Weights of a small GPT-style language model, trained from scratch on English Wikipedia.
Architecture: RMSNorm before each block, rotary positions, no biases in attention or MLP.
Training: a variant of Muon for these matrices, 269M tokens, 16419 steps.
MLP neurons of a small language model. Each row is named by its layer, matrix (gate and up: input weights) and neuron, and shows model dimensions 128-255. Each number is 500 + 25 x the weight over its row's rms, rounded and kept within 0 to 999. Numbers have three digits each. A neuron's up and down rows have the sign that makes its largest values positive.
A block is one neuron, or neurons of one layer that tend to fire together. After each block is what it responds to, as a language model described it from the Wikipedia text at the highest values.

L2.gate165:516514438483475517519488500483497519524505503508542437522488543471504516522524513473540446483461514458500530489548474501448529510509456521547509534498531481529475501491516465456532482511547469442463524490487528491528450473504471458498512493536515508514504478557521524495487478511485510547561494497509517486478486492486465492455493507496476488553530483496548520469519503500476467492495
L2.up165:522509474448500492546513521530499508501511488494517501488501499505487499454524505481484514528494510495519514501493483523477502532504507501507492552530532520491501482529515517471555508482545492497475497448458493502518515488488542475483500507504524477478467536532509507470539533482497533498476547524522506518499493519520524520498506497518524526454502468472499458486567493502506499561540
L2.gate332:496497500483521520478449515526526482447506471519549498493537452533552532527486491517500512500511489423520511447474486476515517499470482529487525485490507537494468464538507507492456488492520505496539542502500517515451503506504516523485520494537495499511523533485551434480499520496537525501524507504481487516491516497512511472522503510497480453520514452501500495503486481496513467512536
L2.up332:514464517504490505540531487478508461487468491505523487507516506501481504528475453539481534486529521474488503449486479484469475523515524519472532495468479512472515484487496492554518541492471540489511477506515494524524531529480507524465502509470540512475511541464505497505455485517512479446450505511465469490500538482483480518493512503501498519528516527506516501527467567522535493475512
L2.gate645:480532486465481493514478497474522545560534518475529518535510496498503515484499474471503532486503502469473501485531497490508508572496481488495505479490480507506499465480495510504518474484524442514478542486478533461496552528476425539498487519491505506544507505536497520492493512559509454524538470499468502491513453502475507506459537529531496506542477525526558507489533527547498516519469
L2.up645:518462488500486544492468506484512454544497496487479499516456469518517465503523482511480486501490442528489486476526494482473525551474519486454511491518490531493473455479504498503514482499515480496503523539565507482547468508546525501504518496515462454524453481468511482472474506464461528479530489480485442465500495475548456498503516493569531528480475544496472469496517548473531497510460
L2.gate659:497496494483497495492477529517508476488510540537535470514475523495515514506490481476491512512468502536492549460506488494481495490453519501481469516527533498512512458500477470483485490469502526456540522467475502475564494549517499515526531497503501515489453503498518479473488479520517471538527473507482495476490472488497492524447481511483481495500521506536519509504548497495517484574520
L2.up659:525496424481463529506486535498548501550481499511508499526475522479459481477502535462508506517472503481482575476513528485476477541517491532447503519527527519548525492487459509470508512484490471489490477509491481483493477518479465539499521475510516501525480461510507495511497529490471518500546485518532522504495477468536516476473466503522494466495500517504555472509563522492516486451487
Table pipes and mid-name g. Table-cell separators " |" following numbers in stats tables (62 | 4 | 23 |), plus mid-word pieces, often "g", inside names or words (Ng, Jiang, angered, Riga).

L5.gate230:497514504499496513481545473481527483487488517466518490492505529521517514501495508517477511480504463452436518530480536473484489506500513487517515466495472524490499537527453518515477487531478504496533524494517509483482506496510473460501540527487489513484469529495506463524535479496465458482459483480451476502532462499512541486487514497540463484480500515535463512495480486506500518483526
L5.up230:509499515466464498515513516476468519554486485514508485487484523489494527465540489522490462451445495516458511476510505488493472497530517506532478510503525491501506483493541516531450507496495464491518541491514476525504511503511501541491447464467499453500447508484499561508514471503499512505512491521477482489498525471472536466488473533511501496516496488536517509516527482478519531538481
Before entity description. Token right after a person's or entity's name where a description follows, as in "(born 1970)," "is", "an", "as", or the line break after a "= Name =" heading.

L2.gate150:486511512494511536477543454484505504494497558482531473511499504538482495480520530507472517465485500503494510555484488480518489493460461497524495484513525460473504508448519535516504466459498464502451499515459518557522526536486523500527517524476505532468468455503547470520506472541479490510526557470481496508484505472494509522499497471521550502503508548514517515557489522495497489498499
L2.up150:486488517471507463507495477514482512472509487499483562545449514485506483492527498493494483558486560511502478472491497494468538479462497573513532486498481464496507507440520448484497530509502503455541552492505517511527522508524495490505469515517528508523480542513466517511477524486490474521493472552509518489471531541479519510519513519500506490521462473488454476475492538454464510488471
L2.gate329:525524540535480521489515485481513507526519451488482493481480478544469445463532502490472550458505529514500460496503506507512428472525467499449519516543504454479502511504457515520512504510486485508480546470509507542476533498502495531507470534502471529511492495504512463537475513457512486494475499471463501472508486514502517516476524489509506503528535488534471496468532524456505486515513
L2.up329:547523454500513495500528494529475483505452473543446503494481474493529469483495488504501498472482498519525536505530498533520455491461457532477510480463487525533468488502514522521513505521514517520481510490508460501508517513500499470459496523500517499527484527512516467507500484481534538463520502453461531480511499508491521499532521500550508474534533514545487529448511491460526447493507
L2.gate539:516483499471537504453503492502473544477493488467543485461509465513478505452491477486488505466522498477519455478523483474505512484420474521506471489543467476459504497521499517473475543512464467496502518497508531539531534546526517479508483520496525549500506443492508490482479477487518516506448457468492504503461487453525498471501480521539481495465510535490518528474490496459497478465509
L2.up539:472484526538431475490525518489510472503467528516507506505456546505493528503498496460485447474528484492492494538487503510529538491506505473529483507451492483517497497537509513457461539478542479522483510529513505474523513488495483481480485544562514501468513491503521472497490441452473467511468489502440496466527506523476510532538485462440459502546489516490523538534472492484525476455467
L2.gate547:517482476461467552495498466477507489510525511506547486526499494483452541506502483454519547532535491520510510533514482508520496450483491500491487491515498494479463532511501525515513518457489458554470469521506468477495553470495447486523488541532493563486520481545569485522490506520476530512508504513496478458512536532491573503496510460507490502520494494535523486512507530483489501488512
L2.up547:556494479489521498467511536465500488493466534516511529500491497547467503457478462434518532496516492520500501519538481519550501487486495491472492522501511469499485492480489543537474486508477463511474488539484507473527501501486490490529509512513507515513511530543542454526509491493450518484464519502498529523480464488492534492503462516488486500519506521504538482465483489520467508493549
Decade digit in years. The third digit of four-digit years, after "20" or "19", as in 20|1|7, 19|9|0, 20|0|3; weakly, mid-word letters like Ugandan.

L5.gate811:521520523510482486497511476494483479532531511457504492533509518507486561455469523499471530478525455523512452494544470522510485498499492486506468498522475463529505497513494499520463493478501482445460491521479499516478494540462490550495483486501542475502488518476493474499515507545527514505521510496502497519543531497521535448506446500485501486469450522499504524525545561482480515502483
L5.up811:501481464487485492533489514488473528485466483458505488472511507489472488496490510500527473491480513527525486538506448482514520510493490555478495486521491475494502512511502495478518480520491504504493468549473503484460459500482482484517538537546524521531521492489529519476536509517508529478484497508509545515521503518511546508548462489504495483553520474493546515446566543495499492516480
Formulaic Wikipedia boilerplate slots. Tokens that finish stock Wikipedia phrases: the comma or last digit of a date ("On 1 June 1994,"), heading closers "==", and template words such as "sq mi", "Personal details", "| Time |".

L3.gate55:478503462509505518451459510508493508494503460485525459569497526505445497503544467455474482504523488534507539503495534467462482506510491511493468535442485526524520482490494486518511497489520472526497525483480511502497492531510444477506506533546532489453531535509507491542492471488510482486544503482474485440521522528508469517466511513504525505485471493489524455473517513483515469515526
L3.up55:470480486491497502485544469508555483507472530497489477507523531498515489509463478509487451538547503509503504528523507559511502458503494519540486485504530472446504494469516529444454511538501494520482514457505507468503509506498468516470523478512494505483479519521514482502499510498535559511485466516526501474484452501490532497487484478471560502504462534508488498506527500513486484474528
L3.gate77:497526538508503490519513481501483494491471531485543496516499501501510508515485487460502475491508488549511488492482505498516483501516493466501480462505544476549483488521508524495485478525513496511478509498470518526505532513509451521524486497557471512512502492514495474484488526504511477515527494498523496522501463481463529549487515524541470475535482505525485476520492511550488522518496
L3.up77:513510500521521519442465519485480518536479517495470472533482510519485496459522480501422482501489497471447516491484509535455479490463484481442509493507481523507477511492503480501518523504515533459479526518517508502514504526508453499446498512530535497497458495484500508500457520509495485497443523498523486524480518491502478465459513503486463495517481491520483441501527507512496450478462
L3.gate560:479528563517525505547472461517499529507548465477515469511483559449483507493514469488484482488536505528473516468520502488526474472504523463535493492494519426526526482514494464532505513500509502496511532485501461502513448509521455517507514563479514500530526486479520475494458514526492485486535518468473511524499481545513512518524516514434520492521468503518527505502525529482490494486502
L3.up560:516532504495507495526488462559489515534463521529549487507481470518515530541501491539456505497549494559502519530461493526492525450474491509484502475511486475496463496510519476510457467500517474535511518492506502473500460514490529467546533541506494520523555473525521510512461512448493496503536476495461490509498497506465503466527487483509504496500476510482493466507502523489475541499506
L3.gate777:482481543530495509489490472521470482510461493532487506514492517496461508443535488510467482508489496503494486496532509556516493516461475473527523515500503514531513481478447527478474458470470472465482519448494516521485474526503466479510492503506487488512509466527457510503518504462524535509493518514517507496476484529502489435484543487532503514524489467525480466483493487538484507470491
L3.up777:522529488498476503495525464491545552511509479495481492538479526519504526479499555498532496512472507498516500530513507504477502508535441488501480523514509474518495485468488481491447516500513465504520516470507468487545516503516522532512491533500534488514486467508501489521520478526501514466526550515536472487503486459498569467469496496527517498498490459520552458538479552516470516531536
Mid-word consonant fragments. Single-letter word pieces inside or ending a split word, mostly g (Jiang, .org, Uganda, struggle), also b, v, w (robot, Kiev).

L2.gate12:502512479499540553498467522487486502514508487500482527471506515507467532468443524516478436487519490489476499486485503520498469483504496531474484500494485516469508574482541526504458502547519475490485490491441489470482460541521498540480565541509493496496533514500507519516541496496523527470552530548481486515466524463521470510511476503475497543514525476530536497494494540493482492462519
L2.up12:479488527487473514520559515472501488482498534491493452480495508510505468517495515478487479511497509532509491487470475480462498493492478493544495505474511472496514479463499488504461525496520509510505513487507443512505525502486466484504491491481522493525482502492506508483456492486485530499495516503460494493489497494512534548541481478489505500496555546530499528489494496571512502547509
L2.gate318:469493503430471491485504516456502517523503549510466510453501512511514540505478490534474543495512527478499503531535546515532512532466475477491520503516512510484495488522479522469517486490502478531471446554462504502503536536562507527521532451483498514492491487532508486486456496492502532453491534452502505508517522462515477512531490518488514463483534531479539529474459455473488495519495
L2.up318:497487534504488526505494506492499528518499473521473487556527541483454533537516484531507481480521436513481494486496488500473520486542520481510497503474448511483496508479468491490502546470520485478459507494490520543562468460441478503501488527496511472479559506490447479515514496499526505516523543540505478490487468496519529509495466527495507524551488477478545519498494504496508528493465
L2.gate320:488459466494467499529502513520474537446523498496458501493511503486474495480539459481498516503491496489480482503526493506478532465501488500549484514518505498501518506468467479494511508491499493472471473533488516518502536509480504502466519544527516518487512464490538496489526469497556502481520510437457476469485484497480497484502496498472463467548480476524516455464497482524522528578463
L2.up320:476529457502505554517485510498483520454509529487470523469499517497501543481543468467449487503535505518515494473506511492487499485534501544504519480483450487505531537489473495539536497511492478445502495549460522537502489477513461490469500513471474472521565504502483484499501514511532486470463464478486480516477468507519516530505531509498527505533489505534479498509532483495486457507511
L2.gate511:482486526495507512471544502457456490477503495483499498524491513522495527494514528505520564508512485488509489482496504517505526500506505505503519529499500459464476493503510504520519542478458464487469486496489501518490507505459525496493505482522455532474485513520513472502459490510543511495524512532530475464503481546516525466524446513460510486482506515472501497471495476489496489513492
L2.up511:477549487506517494456505518496466487464508525476468474512515502506547508500486516509496534505478537505458486505469491516483508541468525505468539541506486423477502506527462502473505516498509476500475493502516506507489489497511576482493519507501529515504470471505476513439474526453546508500548540475470497446522460477477494491531488509460515501466523489537458506514479488501496474509521
Table row label words. Label words in Wikipedia tables and infoboxes, strongest on "medal" in medal records (Gold medal – first place) and "Turnout" in election results, also Population, Olympic, Long jump.

L5.gate232:476525416515477500510490513520502491495503518505495534492480530478541532435474482519483486484523501504493460517510496504515437471466473497504515467529506507516482457484441509532465507507505491490493479480481560561465495482499500445471529538505444534488486523515493485497520506468536469521496482534475431520520503480484476494461517484525471516497488524499513490499518540469508519528520
L5.up232:528527494497524518518472451489491551500554521505504536492487491470490508448459495512506445489497500515495475500536538515495482477517485462527524493540489440495474502498506508535511468497438485483535527495522496539478472498487468502545525486482523492501490494472503452470467477531539483498477501508497490472522509478476484536499513505481447482500482467513513473493527513528518475468503
Word and phrase completions. Final pieces that finish a word or fixed phrase, mostly the last digit of years (197|6, 200|8), adverb endings (professional|ly, accident|ally), and "well" in "as well".

L5.gate607:527472492512469498511489517495514479543504543492533508502510469508444504478488505480507476458537519504495484476491520502482542505488484583562525510509490538481504511506496507517506508479542510534504490476496498509507502500485497491534521495530570521509523478483489478518482455500425505527530501479525533479545512491510501466524503521492558485512487500522535541486480505481513504421517
L5.up607:495496506510467498513489540439497488510518468480489510523538506481485504500498514475516501484529463514519513481510500484490491475511492474521497488507520508495525501548490470519455507503488452514497496488482465494505518501449536451529486502507503524511453508500529497500490480488515487487506483452486467493511509506470547508521519516483491532494473466474499504549551494463522521494516
Year decade digit. The third digit of four-digit years split into single digits, e.g. the 6 in 1962, the 9 in 1999, the 1 in 2018.

L2.gate2:472474541476498530487523481502525483515508478489459531516477447550476512486491484442449508467537448496482485514519496485507514492499474517522483478535514481483460535498480521540480486471501490509468516474464529484517493490457496495503519505484518516478487517522471523466525469525495519467479463461513494504524494523524520525531486510457498536463479516501490524468506502512527533462580
L2.up2:502503531511477512502485472520535481535473489490519488534520521528480485537511472495499490465491508482509487506485550520488528519564504501526496513534561505525485522547478501571469486462527525448503478511530500480517482531486501514467491464500513501485523504529415524498491473531527546473464508468477527517518482491492526520498545488517514526461490497508469486488535496467508527441526
L2.gate93:472491514545483484502473454483515514425466464485501502522513482490466472509501495493516533494529539531495512519469529488534549495471509480491442557562483472497450492463448504535481524480493486519517494456514539548515540534515523449495487518489481512474500503494511517540511459545495486475479502509509469476487510551509519505529493507502492514485486546524528529542526453510476499515519
L2.up93:460542525497487484504490479480468529499482488447524510470506533537524495539519499490494483488497438478494491500538473495528557539493548491461472533518507523499486486452471486594470497516490481474487537512481494531513503494510502539518469450462569501499500484460530509513455512550519495469500466517508511470476514517526460485518525507515484472546464538511504533498492488551519536456519
L2.gate492:532466488507476487469487455470498508499473488511480518472470486499500524482521483494463512462469506481544449506492508513494544507490500480488522508561512547514517497494524492485509499519489460474538486524502510526463487485485520476510536487537541492478469499540526525507489449566532457465519516498535468516495499478536498482482480449527540497490514513523498501492541492526508539501502
L2.up492:476490505478513520505499507475491524515525498545531497462504539520505478502494453516421470509472506494526487468506510483481489508544468527514497552526515524488552470509469474526460536537508486481531495553526499509444518480513507479522510523489538524484478486474454525519506498487531489505513492500483466514478441490485544499512503549500475478438488483514520490526539510508502508526519
L2.gate554:524498509512507544500503534485510507499462510553489508509486501503493502517542452506568545504483495494469501499499468509487501519470473477518517506470536493450473494488536492574479493491489470475502460473564495504471478491520503474550521476501551522527483549525535503480533500508477504505500512468535514479517469506546527523569547506539530463485498525472525464454495538510503550512533
L2.up554:522456515511472510509525527513501486501527499518455500487486513516469497504511505494507564595536487484525497547513490490483476523471472473520519534476479522503483504495518482561497532508562526473515517526513531509482486504494520500508512512480515478514460521496551462530516484483456494552481542435497518445545536513539535469524514511519511493515554466489512509560523507517518537522460
Copula after article subject. Mainly the verb is or was right after an article's title subject in a Wikipedia lead, as in Tom Rothrock is; weaker on mid-name pieces like os, ir.

L5.gate705:543491485485508540473451500512478499513488511504479475461501491529471471508505478514487514453508505504511471499546467508462492505489500551510516502517489514502495497462541516484503473537500552527551531501523504481465511498496502519481504459449475505531536486444495510529534497464461538513513490501533516514484518530484495497493539461480557470507493486505485466527481559503512490480513
L5.up705:470486540476457524455537459530500475544504543533490467484532512505484523477531476551494444483550493456542470492497460497532451492495459484436507502511525480526481532497514542521517497516501481491501531448515489536477527481481502505447523550515512516507545534499524509470487488494476492505530538515441508503527445510508484493467495484479475514484533519471505472502543495513539519477533
Table cell separator after numbers. The pipe marking a cell boundary in Wikipedia tables right after a numeric entry, e.g. vote totals, sports stats, chart positions ("15,607 |", "49 |").

L2.gate316:498559482518529512461549495495469504518538478518487496521517526521440491504509505502532568463503507514473497446513496545524489491510464511519492466553542513500481513480497460522474534468516508502511473514489468528473514516458498556515494522528513501509508495533549527537513466526506514501519475457511483457482481496500478491490498495467491517509428459474482510531506476500495517551506
L2.up316:480522518489550495538511485427542475493525520481510528515506525489523523457473508517496529511479496489521495514474474548510504483503483515477538432506528490460487506502471487545534514474502468520460481513496529513439543476476476488528505444517496497511526484517478499513507562537476473547506500497469471484498471469515464511525524480492510482493470458491444489495507541520529485542494
L2.gate545:537507493480534509504497497464469526501469479509488537541478490515498514480523528537519477513492448496467476482463467476558499513491532510505505450511480533498510510421479467533515523455556488500490504494521457479518451494458487501451498498487492521505506451509476469514518539498554509494469478507481514473513441467515497469519471525475464484505495496524516488503534483490559496494472
L2.up545:484500484536511494494479561502472489518523508490526490515467489490484484488535494479532426469525507493507503530511511529478529547516520501487509447487516495512529554481465502506523533540498548528501513485508499468491483465488507479482442490518498516552473467523506502493474544507538561501505491450475498478510541567508528517481499521494510464527468461480484528515504535500520433502503
L2.gate568:488534501507458446533473517514482492521519530498467515467553503566487533461498476536528507485480508525497479499500465540482477486520514521468462548495479472515511473551495458499522510497492485511495480493485521514469480503533536510497533481525477539484474537524519484513527509463523514493510536505498487525481521536503520552490536489492511494496508482495490484492476440535513473552482
L2.up568:514491523512514484464531501485456544482492475514489536477475494528469500456490494491527522453465464531517508499486495534509510490514496506468484473492505495498498554514535487545536525544489537463521502537502517535483535508488493504497497510515478518540526464506490497545509486482490532492488502490474577523483480486517476481477513580497495468503477478491499559514527488505451488513530
L2.gate746:492536496506485554481488484465535473497497459527520472520501493505469492504497479536538548483519539560496452556540493500475467512503555449483502503510479474511488491498509498485504478491479523517538505480482462477459498503502519527532505472536473490521478487513486486547453490489475529485481505484503493491488484514523478528525510524469487519483494499493503496473475521446543503493503
L2.up746:503503510501469497512507490493507531492521475478509513489506509507512503503532510533513533456504522503517478528469505560468459499522506515503528532484533504505469458498498524484555452498511516474493492526487536504495481502434483557508498528523488549499507508481503485494502504503497543466461485545441507478514513542520452509521478524478480514508418498483510466500492554501532514471474
As well. Mainly "well" in "as well (as)" in lists and plot summaries; weakly, words or pieces opening set phrases like home to, kinds of, accordance.

L3.gate477:478518510554537503500539495489554518487483515502475525503519484477470485547532478512493499517498490476480507539497477512504472532442508503496481494582468519498470466506485518448513520455493482529520526519486505504490508470481482441531507532535510516511524509534480495545515506513547477490532469529491535501523524504429511483494524488497554498508483495487482451512544511518538469515535
L3.up477:427532508527504519498430469476504512474515492508493499488499504463519514471489485528489495497476503532508481515501491492528518484497495456490513543503511470513492526528481488472491518507515497523489507495528455520472469495517481546479504479502523545526484478489475502494503459511522533467574506493461491532507513489516470521540512495514442516513477529465509498453482521483509550481467
L3.gate669:492487530523515491479495524491565522510545511513497507517454494519476561503500484510484504476500528533444474514571535524509490528520510497482443497455506557515504472525461521556504552487489501519519523533465499481480517452485493535508505514465507490534516514500514451495510524555476508495510479523524494460488504478460515469480474471501475515493527525465472515491457476520543497515500
L3.up669:507472477520494500476472518512474508497500460486477491525487516511490549514482501527498530556513491516478507532470496500519515495494452494527512462548507499470531537476491518519496498475506489510458531503489489487546537453526502503507505516482445470501485527540494519507500505519471504468537517522479483508515544493506535534454453521461544529475457514464552520479460534478482494492464
L3.gate805:478476500515472494481526479502488477469468463505466514490459493468476517540503480485502501494491522474448508516531510534529483510487459482476524485505475528487486523538459482538476530486482498517522538482522471496495550464508471507468497496523535501498502482489469475523474470512497485494509508459575484464568524498470506485443490523492535502547464526465505505502474499510497508496511
L3.up805:450489473483531525514520481485426495552555453537519509520503500508491502500517488495508472499523466496520481505506471508469488503505526476490523503462482524536469455519497497455503489487496492496486492482462552533485507498495518506499485515461512495487483518532531489516537497483501540502498521485514526491526471512491497486478515484496497531484507488454471496499473533529515446497502
L3.gate815:487438553512469504505515518497489508510508487520484496495493545508526535496490544520496510503463488497549516500518490492484496455478503451545517513465506470520482512544478537485519476457531485502499524473469499473495530488491465522506487489513509476526425501477482485514497481507560482508525486471517506504515533492494517544498524462492509538503445493547541486472471510479495484515463
L3.up815:528493465523517525495491547521508503500485515504461516514516504529507492450494542461499484533477499480467472511508494534436494428502496493516483490512491503481474509514553554526558495476479518515530518476477519523480490517482486500494467523482478518484498512482470530496472481534546501523535473504509544513520478489474533529476502514526465506536453495499471492486475490533533510435516
Year digits and "ub". Fires on the third digit of four-digit years after "20" or "1", as in 20|2|2 and 1990-|1|993, and on mid-word pieces like "ub" in ruby and rubble.

L3.gate96:516522522517489504487503487508475516443513512467499551494493516522502473495509482499520479475527498559497505473533464502464469520514482549532482532478472518516452516517457489513479461532482536484501488505541483504492463465494495499509496502536506477564526495501530529499522481487520499480522474460528477500525456535501532471506498504490474469542495457487496479436515493490507545483531
L3.up96:488489474498511504454489459501502485515550456509465447538454497526535513468548490521482471474493467531504483545469472495506472535479509514517485499462504502479483489518465518428506440538484509514513539496483494492458478522515470480529493496479505495510513478512489519487500507536533491491502501504486499524561499490521482514523476559506498449532505524508509513491481463476494458500479
L3.gate299:507519513509481516493485537502492488503498514476529513508502489493488475541506521524463510486499509491519495510493459456488532529512500538502494543475435495525460462483492506468501519445507505497518555489445495441493514543527451489457493532533514478525552471495553465521513460502492531501510495453551483509524496466457498489508484563495474467485514458502517506505526532511512472477493
L3.up299:524518507491574531493513516471442479489531461482465488489502503519465507520471553489473470508472518534522489453455474487516491474520500489525488487476493491495491514514519506516525504467490490506484520496499499540471453464481487489491474443481535499490430524505507461461491493487539532513509506542528537524473546556489518504536531528490476502471529455507503496501480511505474479465500
L3.gate358:495518534526501505502530506484502517451481521518482516480478470462480520515503507497513525511481500501499508483520505465479494472519504501477483479553488509502571463487487470497464567501489483487525465424513461514517527538515523480490507527497517502529486493506543499480499491501538518439512496525512483490539488532515480466501506483529494473466475474444492508541495523494491522484487
L3.up358:480503518508519533538496541456491486498501513498482499515419466515482564501490485511508458483474503470503503473541506499507479505499505498530521457546485475477515501521478475449437507503516521501508540465506525496503504523487480505516528498523493544481482493497496486494502470525517492511467483471514477471499410486493488514528510486515512478497517470497524548484531510454454524494487
L3.gate790:505527479496486553518464508480456530504499506485512495489488512523515522501540464512469475520528491510524495502515473515487512509495483460488519511547470546544497486554453476521515506515484496538453535546485529495478490505489473447491498547516481553546446482483491484451511493534547470484475486520477514528507494532495539509509461474507465502471461441512481477502517516479524504528466
L3.up790:512521518452546502517569468481462535510523512503507477477514527504551476454475475554523522479470508500537488469503501474498500545478493470492510502492498511443504475469456486500451537472524435469468460487460524502504461516535453453496471487522503534490485487506525514488462512476523521491514492486489505533507512479527495479473490489504471456502481508490515472516498506497483483515498
Referring time determiners. Determiners and adjectives pointing back or forward in narrative time, especially "following" in "the following day/year", plus "that time", "this", "same", "previous".